Weights of a small GPT-style language model, trained from scratch on English Wikipedia.
Architecture: LayerNorm before each block, learned positions, biases, tied embeddings.
MLP neurons of a small language model. Each row is named by its layer, matrix (down: output weights) and neuron, and shows model dimensions 0-191. Each number is 500 + 40 x the weight over its row's rms, rounded and kept within 0 to 999. Numbers have three digits each.
Before each neuron's rows, "fires before" lists the tokens most often just after its 100 highest values on Wikipedia text that the model never trained on.

fires before: "2", "4", "1", " |\n", "3", "9"
L19.down619:426492556501552570462497496489488505533474483513503518509534531529549532482524501519506530543555466479531446501472433559516492563431516569577493431500514545477564497513452554455550499490480478606534536472540424545501473542505536489493498489452539528504470505467521483464522455544497499516513497578567499438454506452539578450513457460511533473542508523524530458506429536541550492457533518529449494513506519479503387501471491388454465566495457525495435491489529541523520529490554474438435498516482520528483501616442525506423477448416535512460488469480533501453427449518417470517

fires before: " ", "2", "1", ";", "3", "4"
L17.down598:452518475488555523487513444535453435497522489504523469475505508522502420475469506494489482557553454548530486505491503504556486531481435471558434483491529510511508488497480526503543436473495530522464456527527454498404510504541466487457521515500471509615504520523529542550532472402490512550499539567543531490494511513542515479453387458481551542472489550509456506544566536506549494465539528525421574550498438490473447500504462429509504467471551556497478487514609541459449528543512536520526387361446502492512542504479536469478524556509525476430471558459533575489485508542441517477

fires before: "1", "0", "2"
L23.down370:570483449564549491465551528523491436438447430413491561523529514489535509478469489459505464523501496500448467513539563537579519504408490518455519461512447626483538469465489445521507480514467495555469493427501526499508468493504497520447531466509525504501496536487543480489437468496485485548496519492498475574524455455497481552500464532514484484491458520450470535545504575540476543439504483476518441515455545457550544525476567542523491516514432480490473526647494515440525491480460522436495445524503590467555467584426453471515497518454488545565522433527532523569491518543425528514

fires before: "|", " |\n", "2", " |", "5", "8"
L19.down396:498477493427532518519489538492482541572493486487512523549532524518572451536455531562529570537481433503488516555517499525439511482516506565568486499459478492520542411516471464502512474572457462489473523524563492516472521469416594497542465500571517524501468472486494469491490440493481527542523438540530470423467506497561560487524532461449512492533569570392557455573425518552553473521472528524549479511482498430495492443430524446563505531502475459557450519519506504494488521460512521502410588500478474471444491529526508573451482590488487517452477518478467474474423545484444442510

fires before: "8", "1", "5", "0"
L23.down464:517507517457525515498553464497516420527452549469560469481504512518543495536511472551512438461483548428467497527509515445489544517474544497443440456437473490511525493523481498563457471393449492552385469548425514466459465467494495529507486533490438474537512469525574463492472503583473533545502525508474464519543418521584467483526567518504540475489516553418536493546547522442549498451496502544574451515604480550431490487482506551499573506585433548472545452504509513499497453480496523543529492503516562449539480519499475440493509492482549512496548457485499564484569468544435436505

fires before: "1", "0", "2", "4", "3", "5"
L19.down169:498530527478531519474509457482499457546512532457469510536467475493583523492448456508497569561571443490541515507469463521551468461485447490593459481503496574499480465471481464479533571524507484469403483480520455529502451497551491498528473478565492486564469472466535479508541449432482519515544455554530512461512481475575569499507471551463522540470475489486531474596493503560499497547507530479571489506557478478561449407509449411510488441515490539468523531490559449440445565483552520498427506462453519532523492528494548508458559498409478508401468559522514523437493521523419538589

fires before: "7", "5", "4", "1", "9"
L23.down534:506481405514507539561461442486487399504524548507394500584470543550553485462475496529510505459532499526505474527489464403473447514536481442534603514533551478574515487481494502508481464537446532421486473478544536487503477457520471473512416489447534524539493524524498395458506527554516505504444485417498474512530532467492564510504535490471451415494518557508493483491516503496408547466500489544462527466410572440512542537554417475572541516494502554555503561511498542590511535508486468548518503500521532528432466508476543472481526431485511495479503569480515552483447498524496496487

fires before: "7", "8", "9", "6"
L23.down114:489464453560520497479432505409603464522509382557508469487502483538519477533558489456503506510477459550477487471482517451567475528469465445526474508476486454488475519435460523429532439431473512489517507501495458511488484495432515457519478599511524520534570509515503474452504465482536508502486452542518510537579440417446493477583525523519489549496415550529399512464518535525436527508527471570483487428397491465541527571518473565544529582542472467534482491573515544569500550539494420520493499506528523563532514508494510525451509445495505555503508519522543503457491474466471529513

fires before: "9", "7", "6", "i"
L23.down500:426440450429503477553428531532523537496541487509482503514522485598457511502590487520554540519424435577484509495496489370465544537511484470514472496499525515473552505547520502419482509511458545531536510521536470539559521429495480436495478436453516513498502509506540489498480435485462479541552581546536530574526483441519464458520525468450526552487473605476444525494532524472392530505550461509444529532533534544462531525484555478492496515571522444531494487547521486581511498451514488475428527499504530513510463473434496461483518457483536425465513517434565511456459520463525515443

fires before: "7", "9", "8", "5", "0", "4"
L23.down527:538512464444519497513441507511505470524455456481513595476496468403594480552572550548515472500561520553517532486449446421454507504422490490538450480443448481485545534523503561536525541534518490546500457490416518485461505520504490516451449458508482486464561476511515463453548452507476510543529480480527523561570481514489525534490521488512569459492551559434491417554519454517497512521469481541535542512454463510485529512477498455467545463548488468451524478476418503543501426424547563502468478463453491456583479477569491528501569528454573479557526456522528468518568477461469396506

fires before: "9", "7", "4", "8", "6", "3"
L23.down128:496524501471538523464468524506514440492511522494452511482527497511533504515514508519478459518570533461514503518496519466474571519506550543446450492431527443459503409525469529509552481369497572492525439494502405521459497522534555559531505452575456469453495472482501427426521545558497474455534474510512485515520549559496530528421525502492544511482586510375458503515558519530534521511491478488540474489551440476489564522462454522542495368517496561478502518503560492515523484465499550561534539454477505446485475509405468510539423504529483479525520505484571518569595484494465490468

fires before: "8", "9"
L23.down670:481472539538467483448496562468520470470537444529482437485497504506471490599517423536491489557461534551492475505515539478569506451523466432583497508482468493568510427524456470453561454501439539481518474471430406512468507475535455438523469574524520520509471620458521478543454522517541508516522479529563503510524545473520557473518512454520460555536458520488454544457517479552440493535495450492432471487456512462498560574501457588538492510555533487514547551483496468562484498548506492524487538530560451537470519565466468506447479467573501561453520448466531505524406476439496466438

fires before: "1", "0", "2", "3", "5", "4"
L23.down640:521546518538537494489610537501463511546442529506565588441456469512515493512478514528504568569515535499445465473445558483486480512481521546507471524530532542509515440503548472534613477483538540523404539492527494517564437508529527567544482500461458465463504596435528552548502508511474491540482455447462477517464461544520505516492406508573525556532451515476499481532440527512491529491493489460509445540460452541478501477419545472563458535462450495580507573469538485465469424508542522476477488454470475512483496497549474536481451493434445477478467483495431478480518563506404532438